config = dict(
    hidden_size=384,
    num_attention_heads=6,
    vocab_size=3071,
    norm='layernorm',
    norm_place='pre',
    positions='rope',
    init_std_o=0.00478,
    doc_mask=False,
)
MLP neurons of a small language model. Each row is named by its layer, matrix (up: input weights) and neuron, and shows model dimensions 80-175. Each number is 500 + 40 x the weight over its row's rms, rounded and kept within 0 to 999. Numbers have three digits each.
After each neuron's rows, "fires on" lists the tokens most often at its 100 highest values on Wikipedia text that the model never trained on.

L7.up838:528475574510487575499479544416521482567413426507474457451561456547425501485503495479544483457497531497618513487494456495399475522532528541539552484508532559440556494468476561509548500400472562511487520492575506481533555432531516488489514546486506553505517497514452499471484439552524494521
fires on: " al", " Al", "Al"

L5.up532:480552467478474518500438557494489435500375517473559489501507507496519516532554432505547483590457566467500456498495477559453513571556524478417501514481556547479499439473442529467534409489523450530517493451487424463500510565457460556403479500540582522533552545444555527466538510394550508573
fires on: "E", "r", "N", "ud", "ear", "ust"

L5.up501:485444516474508564474599520525538420577461503474501426446500493523491519497467454466467514489540411532593479476545459518509514554534502466447493505507505497432568500456476430498492490472544572583527449492537476449491536483559474415488515496513534463530550564443463549471456529508488542518
fires on: "2", " ", "op", "amb", "ob"

L5.up14:467502542469479504499575513532539443475483427584535486580554495466485522532520516544541484511547553501430481428471485492463477492489543568443519391528480592508530479549436472474527491485503426521473486433577470502504463505529516551491489462496504527519449538506488525548536534575471481518
fires on: " m", "as", "iv", "v", " |"

L15.up751:509459523519517437521514547505501517495507467555540438486520571545509471528547494441503471554466505442444390529454450451460511523561518469506548464513505501574574501504462485485578411493499534474574484482421504484469532492522461492455454528497532444427491487471489535481490480547578502511
fires on: " \""

L5.up840:520513504556485543505528480600441439528492523527463450485570543490453518509472502539535460525511585596505444434495490580430503441553559517474466527549519564465515393533460491482502520511386500502573482469525481452489509547430488447561495484464529509489577573487466493461401481526471478501
fires on: "'s", "al", "ur", "ark", " its"

L10.up726:457496387414580468428530513429541478509529514528473496429501531582488504561505501500548505538469467475532424403482477523455464480539472522505525488500540546465571476530531474467500524509532551511458530533482494441464513455400520538504447504484515506562573471482492531520461503505495525494
fires on: " Phil", " ph", "em", " ant", "ph", " Ph"

L5.up607:522510479519530491483463553501484467486475550536500468484579482533507483486478402532466562504446509526502451513492492487513510451566578476535493486486544555510522529441480489507519438500515482502491455487490604451599495439464561457463580505483503511532469539409515503440471519496543506451
fires on: "our", " four", "ospital", "or", " three", "t"

L10.up459:518572517431491416498562519487489480489489555494452511518490492531458518462589483497500518568448519505494534492550519510535516544513521488423481495471527543456514514504504428522583537556485476499479420507439495520467515527518529493529528466514548521580543490460496528469481532488521565513
fires on: " G", "D", " D", " J", "ul"

L15.up830:539534458493460515458537396513466495414503489576479476386510487543535537523570452506458511576509546597455509540520474535508490539512487517454503510535517517444481493492519501484527526521520521470529460477493470495500469482458478435476458565548481482472523571538491504537416472469485519498
fires on: "-", " dis", "–", " re"

L5.up75:430491580487448467438473584524501550502453506488516460469467605435536574449475534454435556566436466427492528438499507418452539481466532489461490486425498519471548546497523487543512523490505491518544522426508563501602430421458538515466567552438520534436498558497530553480508497518533481484
fires on: " the", ":", " both", " between", "land", "ative"

L5.up98:500505581530452470486497560521523490514446454477517493487446538484474538507548533463511525561422488491598492507423437408482536509480560500536514485474544503447489416517604559516469416476436490475498518539526523409497465440526459518546463496484473546552467535585461537442534526523517500556
fires on: "1", " of", "aw", "w"

L5.up987:474446545508412480441413463467428476554449441507495505527533456435476464554467467502567540441485543503520520457437464539406522460486523603522512501493584547504521454565541502430524479516444526487506515428529514473560446480463546447449512574485488551497515570548534511464509475492473494572
fires on: " ", "ail", " exp", "adium", "ens", "ruct"

L15.up134:474509494471489457549539517494458495518490416485514449531473480484478527435533533414496506532488532551527474433559473537557444490491504502470481493436467533448458445486495344466496487418442519576480508516476556515553496505479420468472500438494485550495571572502405609505506460510508564495
fires on: " re", " early", " in", " post", "ch"

L7.up340:456377539499473483468491577516534484504503520527476444418482528475494467546500502546483546527445452533506530443408481504537528461551551566435529558474511553494522489531505462474459507464523519513449465396493482439498565469476560554452529491487495523526497589555469499482472515526530522413
fires on: ".", "c", "on", "th", "ad", "ty"

L12.up364:539535505495444559478570519550543464488386368557481484499517458483507448477500469470444512524555520558473508490479458482473550466530535509474490446503565457506528456527493546427524490405413588483491511478515543560583508515550485465497516473439460518502493518535502482506517568574562436455
fires on: "an", "on", "o", "ar", "ed"

L12.up7:441492485449457487465512553495512505481479495523489540470472539430510450525523550500564487560478482540517493506516508472458531499455469460515470473518502502504612543553544474506494574551455483520465527464463521572566471548456455511530482538491496464469503430510523558438529551499489558532
fires on: "in", "i", "ot", "ic", "6"

L3.up802:513490437490512564580513542514523487490492435525447503441456550520493536514481530504534496462466493535478523529496458485493530507524432422499409516572481544542486454475514465541512517480479498511474515502559538580516433456446502523528475503502473562586490457537548555464490534524573427490
fires on: "ic", " in", " at", " of", "l"

L5.up126:548500523466495558506467586543475511486517420448426527438506538558493538461558551518483457516526443543446513459452478444496543458526463488493460410502481476483448488464461525485532523456435520469468464527514506529586478522538473518474582431468459501488448504438508524447446585523550514464
fires on: "o", "u", "est", "on", "ic", "et"

L3.up488:528569517441503523520472526494522395558506550497483510527533549510465482529537407533512468448546482506562464475486446579452449525579532533480474436478547530544527507529546521497467550534533538520410474412511482472515488520464493514413456499495543568633423517494576552492553464487512558573
fires on: " feat", "areer", "cted", " signed", "pis", "sp"

L10.up555:536465547446452548508541508531414452463442471450533515501534517477458506452543482557517475520565495536481453455459458464450491448478456523453582491511472526459470508457503488425533556502408495478474506539496528519487483517518502492471531430499483480464476441538531510463477517505591457535
fires on: "'s", "'", " her", " his"

L5.up564:474532536542447511523534493517429476491520520469540462514458504451468592466471458521584540442469514453463501533503498506457496527448540483459431491542495517440449526486476466477508448539543537487533477520514577429508521499474459519491454540544502480461541579530477578506500501534498492508
fires on: " re", "r", " br", " str", "ro", "re"

L3.up344:491469487453515556472476492449475514521561472501455510496482518442475508497510545514557465517430503471581494437469464462506479562519522447432491470447485488509529504522505500490490507446513577518477433404481523396537385514467523506444487520419536515483451488516481571446482524485561424430
fires on: " used", "pe", "x", "oute", "an", "ens"

L5.up1150:474556487449427511553488489546491477510511483470520464492414605459436531482487443458560471566417535513512546467560495576462447532504467405464481558509549509413464545499499501525500517449555451620477498468506438476535464542423497536515482552507444489439569523467485513442486534537509445541
fires on: "r", "op", "ud", "g", "ow", "er"

L12.up190:467462519546514549516505549532467458465491509506406406575502448508463492495571539490561563520546544440594499474510493519506547572498579508499485430481494540451517503525491481502479449490514492525526466524487534547516504526482511544464516584460485500507455471490491530478496524455482495508
fires on: "or", "ar", "el", "ur", "y", "er"

L4.up459:565598504544507464517491522463481477477469487479405500456509557418477453606455462554476466494474504497452490406456515480491488505546522517499515462496543564462513459552412546529509497525407536511456435484562480553464473493460526494460477524473515546485521462525461497501453502429524614534
fires on: "s", "0", "p", " band", "ist"

L5.up895:570511505508497476496546442465479491512479486491503517480469568530464476526549493542518539510384500457488442512441483460531511501508563485519475404516560506515534530527476538502473518562538430547415510473418531454543506473454587515513478506586594522523529542453488464444432507463511498548
fires on: "h", "'", "s", ".", "akes", "w"

L5.up698:441481510504515505596511491537458453480477479441418467431535490526503548519496549585495497495546422504549460460456461526573566511424523466542538449518486531462524471504542531496475528523515512527518445536471552555525524507497466515463542469460503447492551525575521518436437519526565434542
fires on: "u", "n", "b", "in", "en", "-"

L12.up1052:544537500487493509533484487483483452498524549483459495497520479474473468492444472402536530546516477522632492464532526516450492515538512525497447595544428510510492520532558460513435530485541561478471468522482556511489507414436569562537457515494485513483499485519530491461539527497571549533
fires on: " sele", "re", "stru", "ze", "le", "un"

L5.up913:548567524488454481433543507490506518561481377506456508499466488543490440476486508545495502450434561578470524440447478420489498531529462490448489457483524565416537461495549590457425501521417481555504489502490481564529499453463489533460536479507460547484501510452476528581528555466583439470
fires on: "an", "own", "ar", "er", "n", " of"

L15.up949:493530497524571485496507542502421498490477414487481503495527596506524507537600479529508490588476489486410441451421421445487572559537564480486528455517514509535515507476500460490522502526566498479565435515485491492440456523469490489475559484429460494510467553509500475522487483461553489485
fires on: "\"", "0", " by", " \"", "-"

L5.up1090:465479474451415501527510488520489462499441512482508391467512543543465486473452402465517452552425524566473421409528530504481449532508458457440503464532522540552488461562524412524536544490458458553481498474480457512533510518413496517545489424479496460479572588466524479511457492487534509479
fires on: "r", "if", "and", "ri", "ic"

L7.up439:494526478482475443469524493470507488476408521518465453458483491480496476531563484476558506538387420468500442507478427540465506527465500461550545545473551483472457534493537532522582461643569482545443515477452520456468490569539532499528511528522584453477587561526495557471385512465479541555
fires on: "s", "d", ".", "ah", "m", "ant"

L12.up682:511492522440513519496511468464490488520447505486502457460536525466475480526453443543505542546455513414568457453538502436485567468478519483485511430474467548467503498505545441461497475563443521491410499514490494454530502464475513511507548483464508467578494517505488538510551550591558449499
fires on: " W", " B", "b", " L", "v", "z"

L5.up759:433482501442470579485456512481531551492517480540467472413488507475495516496461535497485538547482472454591485366482425499420545503480482574479479493480588543469541499507576517449437417512481542498460530490468557457570466522485568555494522512482474505477473489469486509510488503520588385483
fires on: "an", "x", "es", "ome"

L4.up418:539527488490568482485435458534493450514522483505463502526533519541511460559414505525505444543475544545481460454496418492473500461518580529480487528455551566485549420537578498483518467518440504469483434495470500470524497527493534518453508476534566519594518550517542500496415500562574430544
fires on: "um", "0", "ond", " Republican", "ist", "ial"

L5.up219:482484606416438509498571529532529450506448459483486525439536529517478492524526522527462505512530459548521513421446500463540478488505585518525484488505471531435545460502512538523465564492417482550449496531484467559567504506434509564535511468493486434502510578532547455489462508567526476474
fires on: "w", "n", "ow", "aw", "ad", "en"

L4.up527:425505406530513488503520569475496422496466583471562475502448484455485531538414510504493530505453475511506476515561405541454556488487550462479531494527471468461533422469497441531513568607483537518436489509492528492481539474482449482515480495501584455546540509523540511551490517515499527578
fires on: "s", "at", "ic", "nt", "h"

L3.up7:391486533480503474519476541467465427475562475508523499485478555449504463508501545532511461549504568443490499379517489454459497506487600432422438447476509560496582535540494459489529452485448432542555400450523544481483392507520456474475489546508543473483460495429473567472542504479450483476
fires on: "v", " mov", "D", "ar", " on"

L5.up473:483511527497489430487520544477522512489504507527444466552508479466531401508534504543515582538433551467520480463502482483553572531496468483431494446505481558431553514554466483491529503546520424538541520453509541535559484487442564536454531519522523442543479502443536505499506604436480450444
fires on: "y", "ie", "ion", "ab", "or", "ar"

L4.up205:522511482480439543513520506557443464529489502537442465498465610546476522452450424439494498479502469510577458440469483490396454507503532528562505548525503539427438490486505460472538521440524511490430510453588536444472460473434437511510509532425468450461493575559537475469568456505531458569
fires on: "re", "ee", "ic", "at", "ated", "stru"

L5.up357:539478490540510559535537511571494508533487547466422487498487546425492549477497556516530557480526456512493417528462446531553582455394556550451487573477519526483550487475544558488463577489499510506527537497515560451567521497495490544472579460468480431463571577482520477457509508574535563557
fires on: " the", "el", " early"

L15.up828:597507510481502478483544523560525495530523502483505502514472468517452497480603547492530506511524537504567444433519495531479514521515461505513501487427511491506503485489532452510419504506500450543438544452485473465482497471552453566506446521531541518557567436497439509461501449461539549460
fires on: "ed", " J", " of", "m", " joined"

L12.up601:578527518433560504516560484545401466500455533504558489536534526543506527492454387518514515524493480519410499493509487525492534513529516478514510532524521551510475468467503523551439481522594493470506485456467564500465520502521539512515520525478518533503523507485505455485530520496535494552
fires on: " exp", "p", " S", "ick", " P", "b"

L3.up565:573514476472494529467524477555491486535468540491577556518406491417487528509545486539525477539485508448549503485470504526482472525492589435517481400469490491553488516583436477443581540519518510472478462427517559502513508483389453434458506566454504515559556482513530608479533510480541559500
fires on: "t", "pt", "it", "T", "nt", "x"

L10.up1144:511482503450381513501575489528421458474452551486474448523506478541495479520537527523502516561487551497443533528488468540506512546497593481441488525526505544480494520537506394518564466460552540491453459504528557487535484453489462488506536593460441430496522563499474548527507492504489511483
fires on: "r", " Br", " br", "br"

L7.up127:542542449457426491539528480531496478498476475495455508510413490513484506511500501523582471493424437437537493473502492487494508507523495443561535501464502441492471519550516495519559512534503462556522485504465510461565494521429508503548568511567495480475522577511521536504370505475497524494
fires on: "er", "h", "ah", "ur", "ud", "d"

L4.up175:461423587451496478457499449455519520533460471514498503507514504491470485460509388527497519531477432523524481427531530461483605467472497479472448453461544483446541511490429508484525450488462504481519473498540506457533420445476542524446549541475489514475467465555546502457490491524545442437
fires on: " the", ":", ".", "her", " old"

L5.up1092:487400537448511446537486517552480456483502469561520355500439569500493500505484497462525469511442488522517499344525482492470512470495494554448412495414469532520524523546558396476510572496395520556483504449475534533539474517472491541460477469465471460495509545564498505428517489539594519469
fires on: "on", "c", "or", " in", "ch"

L3.up127:427477498443449461523467536504514445506479557522464417456481555483498509536489464508502458563417528477474524493474498487443456496456553481474496474515523574497566508502490435469575522564479466539475440490552531492507420532470516456503462509462508509537496526489501532501414512495494531440
fires on: "D", "d", "V", "v"

L4.up612:507560485448444484470461466533477456507466510571405440497417625444492545570481490550499493531436416485502523488460423508511518547484543516482524541497493570414449507639472493511486556536524507531524538450455466442521505477491545493449469512471546546445533525536488545488460441546494495542
fires on: " of", " exp", " Pl", " the", " pl"

L5.up369:503490470480504577597596576535506515500490504489496491487471485536488495499450510442482548515519463545547420499446522445517535567547476551526466500485501537455539458492513553485549465466502583451453474508564466481556514450566458494530531520538480411546508549495524538461513479545499545424
fires on: "2", "in", "ph"

L3.up66:580582405462449491471511539486502440497416485495458518382494519506524493503458506486471467518484480499600481444487450527510525448510502494467460465516505498528526415501467524572509571518381457553433466562629517582553519505487468527536468503449536554573440608539551526540418521484508540470
fires on: "ed", " at", "and", "i", " by", " for"

L10.up580:540509455513532503486490470504481478524536510466490491495496504475363523454479424562528542480534489469572392509448481524520494512487454485512474541488520509474515501535546553522470547518584503446477528452572549483492541536441468514502470556463502549502508526566497491474507489444564543477
fires on: "ple", " However", " known", "ee", " however", "le"

L10.up507:448548504535490507445521573537447490504523532429521398525497552441511456501550499500543453558510519457450500499514489472493475499497519575461548507519493494471440456518448499448479494525443488495541476443547490530508488547548580526446504567576474502534525578495540483519511556492538446587
fires on: " In", "f", " February", " On", " March", "ually"

L7.up524:497454573499483471493500456493500432481464476494454529517471557404484477544484495508464486515476493484443480475415472501496499483492517459582500525510544537489531475585501517520493459558446414517456447516506531452479467587488485515467547495479532508526597552549509552486460447501488546573
fires on: "s", ".", "ished", "ed", "d"

L4.up132:514542436498514457494530529474506453493458612451551470515490483487375509487532424450510586489497434463490469505521506471526565556523475467489508470465481476460584438512491473504507489552511495464443505544473483488531489515521481529500524501564513480510516475566469533503540493495556567484
fires on: "s", "j", "p", "b", "f", "h"

L4.up819:498480508475551483521459517564481475545461538582532438470468522467454525470452478511532463490423485533497472397462473501482455494480497549490483513478572542487543503532538508510502530546482524466523488500539558495486479568443492503484584506460488510450531514491539502439418485551527443510
fires on: " its", " his", "ts", " their", "'s"

L10.up299:465568556491505505456540508527490445501452507444558456499503551430513516481450440516518507492471472438595456432525403493523497504525535475516508450483475525471546519514515424484468511473447499537420541516460525490518496529423523473440513482502485481441483518476503566528500564548545505574
fires on: "b", "ch", "s", "and", "its", "z"

L5.up62:529483510515483483543553536545545459458565511529537455522480477549437568438479510533543490489494403598521494551446506457512621462469537530500522529451532543526527517513495564461532510535507488458518494473505600539536474513524471565461570519474501522464469515543557460442501555559568447492
fires on: "0", "2", " the", " The", "4", "1"

L15.up1029:496502442397492564539487434448394459470515513502554489487521556499535459541504432463549485524474529525506516515469494464437524433465531449513502487546496471519489420562580573515532532481424533515469477486585528496523482539527515482496540511411514527455513467494592494424459535560578509452
fires on: " cons", " S", " can", " could", " prov", " will"

L4.up851:532592486470461507552560548471537455467453462509488528419507471495486529484479468531501420526523425551475513547510411505525537481525535412484457460507555480554501469454515535491502491470515548554489403533476550593573494431508523510504526569528492458502546476568495516473476549507526526485
fires on: "on", "h", "ar", "in", "lin", "iss"

L3.up850:564586449502441436486550546523504515502464453488505502447548498482475473462514446559505471514483564457577400478490526464550490496486521491423431530493493540448580425518442478454562539524389531470492517543563512533536477463540435490486570508531501605503477495496520501569487450477457514433
fires on: " by", " at", " By", "===", " for", " under"

L4.up694:540492513510444471544520561527528477514472502448552452484515547494492501543451497449480449520437413551540487488464530492489499516538475435579466452457498479491443595490526488521559568488453469577476525520465502534558461406395467468547537563487464499544563485516481566469486552520552503515
fires on: "er", " Ber", "ri", "us", "ius", "==\n\n"

L3.up591:511502493547490491509490510512469477488516549539514519487508477477484550414503496495445554430532551453521492490486528524493582445521537466525497413513533479535560459520487535415475479550429486503506498534538581545557500494423468527486526517470556486452476484533546471487470552507472529466
fires on: "4", " ten", "ven", " home", " away", "ve"

L3.up945:492538460486541518555515501518504473546515383522478527526491580454489533568466447546486424472516494547432492469551477444533546499458501512510434486473528564504561458496484482553471491479452440467458395463479575536519479421507485504437498497502481516522476492493528562464480496522568449492
fires on: "0", "amp"

L4.up1107:516505499507452499566555451500440479492420536424422527533532539484455542526472521509513531511487475472539452497470491491566544518482563475468442519512452528423481514525481493469437534483490484510543441461488549542497500559492535531434562518491516521471459556548566490476519495510569484465
fires on: ":", " of", "lish", "″N", " early", "-h"

L3.up277:495449535485448520496472520470528467558505428448494508445538546511484481388519467527540424532570461465543495525518490519375503526583461458565490457472502509466531369485494499560447510453485551612489438496548485495496470493496465466464529460513508551504474509534508509483451457451468520462
fires on: " Al", ":", "′", "Al", "°", " Mary"

L12.up642:576538470532475562503466509471510498578557456498508520545411540490489514534447439462521462498499548525522506501455491475530457511500547486474521456517456553444496526610499476432508490465577496493489527570507566453505556556440533530450445532531484512564493463474459504449474515475517522507
fires on: "l", "el", "ann", "all", "ol"

L10.up532:428514500505449468514564388456468461548467465495430502483520468473425528522557441529477509506458437467421481481456520470413510547568499503490487502489475489528516507548516475556454394535503455515432557491463585455519525535468471488522507479586417516513513477557533507513429505537477596504
fires on: "s", "N", "g", ":", "-", " |"

L3.up257:422502485495545453479526495488479460518513515454510496486535601543561506523529472500491461598506462514474441421524494479484454527500520485471485460531513501463552489444549464419522529537489512546547464460481469525472500523429509524498488428464575451506567508484485503534469494460479497464
fires on: "oc", " ph", "|---|---|---|---|---|---|\n", " av", "ph", "|---|---|---|---|\n"

L7.up333:487558402469520515548500500463394472503449495496487477464467488510506548500520460498559508477445546527478497421522512487460485502495465455523515484570508543532512543517551499509575422496428534474528494499506600518513511536525527502483523518520463532479506456480595510432431526532551498485
fires on: "ot", " more", " can", "le", " could", " Tra"

L10.up1095:593503486445415488447450474499491433587424503520482531470464475530346560456520422549483491470419515519471483533523431518456539599506528463516477421389552515507512441500499535454587497521467540496497503380464474493544574475459497546494529522495618584506562479476511513449462547481552484495
fires on: "ad", "f", "d", "ab"

L7.up995:547475518486497484580493501579547488498466443511420486454486537509493486485475534501523462530486515503524541481541506512506591546521454463560550488503493488450473498497556524538507523467478515575525495485454521571545479492493549515462513497429518505545538455486480524495439491462518431492
fires on: " in", "ch", " at", "and", "°"

L3.up375:519534476541454512423507526614469494486478569499481527503464526507482594462425527511538493539478494483515471501507508537491537464577519541512455542502478486446531510499527522425477469496464469492595523475569543484553483547498497518551472457524491532524498469584538513554438514509561490457
fires on: " US", " World", " European", " world", "US", "ivil"

L7.up112:511512431456463451476498451496492485519499432442449464510484527412473489501504444535462426540427521505541554517489521525503488558511422455441494489442499508503472508500504519565499578488464468561464456503481477511528523447457470551496478534507535517504500461586453548458491493470563547480
fires on: "er", "op", "ine", "ri", "ier", "ey"

L10.up194:444607498519533530455487528432460520535429493456597485504533508497481456485551479584550467497436462527534455566460466446448466470523570537345497554465537489483547466544484446508513505500524422485496499479511530476510490568471516486473542473475508485551541465536474521528536493441483477530
fires on: "s", " S", "E", " is", "9"

L10.up439:496466486508440503539546488502464431522448462465481429456458559430497541508484479538532531465467507461514510494482509527476522507457561513479471492488502512531517584527557565468538533526541567536493527500507555477487477421402473466480452592493494474459600505458498603478546474512490566558
fires on: "it", "l", "h", "x", "an", "t"

L4.up892:507566449503469539523438579528487494511450508466435474414533501506499467514518455497501511551464531550504460476457454409458562570519455461430547449568482505492521514494506493513592465489472471552466429533516510531525523522464508431504542454551563492565488477432499500545444530489574491476
fires on: "\n", ")\n"

L5.up975:534516456415464549498461469506420476523466458608445441431498521520525497443477516485498467554473545581518488464467471496525457534466481481507572486572500516415498510560494466503547535444441470542488481559567493586553433494458523465513483458472550539550500525501560473557422545449490516512
fires on: "\n", "al", " of", "ary", "an", "ated"

L4.up234:517435491423411503468516499530473476505453514582484433462454529496529506514518506510492642553488517482551438487445455452422560435484504524550493499504549509489536433502487434485576513527453496475486556485494510488502458456438480484504602550477460557561468505464483544459538535558466486535
fires on: " of", "t", " all", "ott", "med", "ct"

L5.up301:509470468452506578478528594565533455558481475537511496526495571517490519563483560467592520548558456574519414430446459496476495488477503568480506417462518487409620393485547472415516603507443514502547543480480516531520481410501489543483564486525517539514525496590526569479530588533519470544
fires on: "ud", " of", "el", "red", "ult"

L3.up166:495548597521435473456443570468500473531452502454476454537509568458465482519532504550486531535480478493508463484464450482477441507516540555480534508463543514495463481553493512534497489459416461529479467478532462439506478539479555525542498532490479609572493530523490497483472477481416515506
fires on: " of", "ing", " after", ",", "ind", "aw"

L7.up1003:539555517523427412481550599520526461473437509509504481547456470522482492532579507591485528524469541479461466431443497465457527559510502517481492485494514570514525487502484498467469471554467494471494494517440596500510535471524557493466563548489460526545507574539484600567487547538525491498
fires on: "th", "nd", "st", "rd", "ird"

L5.up812:538541462478548503494527506499493479507462509475470474479404516499515502516568519523512487565426525507534448457496536544495461506444491502443521511543517483484548503549458444510432554493551459533425496490435510482509498537458504524522476533541482497496543565438486562519483503526493476511
fires on: "g", "p", "s", "m", "a"

L4.up76:459519514477539516418492495482448493581496457504535447473462564463510508526453492479502550602433431521521488464524411447465441483518558506426514495511567523443502467552521516478499496548488526489466481414428552442492449523497579538489516442488529530528488500508480496503528509527547469502
fires on: " pl", " list", " Pl", " List", "pl"

L12.up400:493568508476524523565569519456506527535378523521508504519459502520440560469551450544501473540434499405494498519540446470462511533540515494393509505533497472486488503491506467531501464474573514503491546503506509401523453566532497530511545450576487515470585463535461511502502542441560538509
fires on: "E", "N", "F", "r", "s", " E"

L10.up396:459513547407468497511547429514515459507471488493513487494470481422484479476466436500502494480438543493514501507524529473451503518496525520503410456521474561457520491504516480424454513529525434556491564434537491451490445452429526488458493522489407557542485548499532534553575528570534456564
fires on: "b", ";", "l", "z", " and"

L10.up1151:461572534561420394481537479506531528507450514538498421555465523472466538500491513571507497561416523509445497445491453478534514560478493555479520516534493561391581454500483525497496467513476452420548477465498546535513521510467480524475525493508519477577588496513459519528444563444575458498
fires on: "th", "st", "b", "nd", "N", "rd"

L3.up240:471478554495443492528552446565511499608450437481502436489481573473480534531498412492519439537503521580524482422488472434497446498477522539483460493479566554443544470543514487513494570477418557475516450461489460570534466432453517490470470483477462477485505557564473568530545502489550537517
fires on: "0", " exp", " ab"

L10.up162:533547476413461452442461418439481479500434467521504458549568490438419430530577495515495476494480519418551457422438481472476465542507466472503491465400587500460520480551534485536519526473476478524480485442482559483530483484476481496507473562483501563558529490585455619459527532476528510495
fires on: "or", "ed", " of", "ab", " called"

L5.up745:546444467436538504497518505540476480607464516484522448437474594547500554555541531491497482521479515575536489459470403540534559456437536466517534482519600479421517401485488525504553507459511530553484551506523592517514487509475449497540531542441507533551531548540503562437459465528448504551
fires on: " of", "t", "s", "ted", "es", "tt"

L7.up368:457512528518508493521560541554434506475415573436512450515466552441510516526437539559480510508534520496458501508562469477497547549482547505510518506507497530487435528518414429493514441571487471472544467469506494491492486567532538510570546531451529468487504480486496477493448522557537465531
fires on: "g", " February", "ust", " January", " March"

L15.up986:507473528503479526459543488497505567539450486462550539390557525406455494454510469531517505515533512517465501532463525411541542528526535524508501460496528548438513470486437519461541541507490478522510498529472546469470556491515507545489544424429465481471537464527526557515516570542519506535
fires on: " and", "'s", ",", "'", ";", " of"

L5.up415:464543437471472486443482506481454486505491538526499504438435566466488482467457522514579488513482562538553552417497479522440529467445469530447485500508512492469567471502524501461482528523501517577470491535516554545574526526439497501516579483471546448456532523472645525396462526583484481495
fires on: "in", "ress", "ot", "ic", "reat", "iv"

L15.up223:502521563492522462539562486495438462477442467511519493470453586474509488457558509552492469577452459471498534496504453468482534574522537484467496515552491490539556472523504499543529491537553554466491420535550510451487511479443508540491540513461493510415507492453524483499486494488554522550
fires on: " \"", " h", " H", " a", " he", " inc"

L10.up285:510568499417519510500572503529473427513540470539497475521477504470481481485493477555502539502533579467459475481452471511414560538500545534373477474483501574486548478503495442483515561514460509442508489418522445481469520555423495494416532540502539528560528635471521557480476530481471597518
fires on: " t", " to", "m", " m", " |", "p"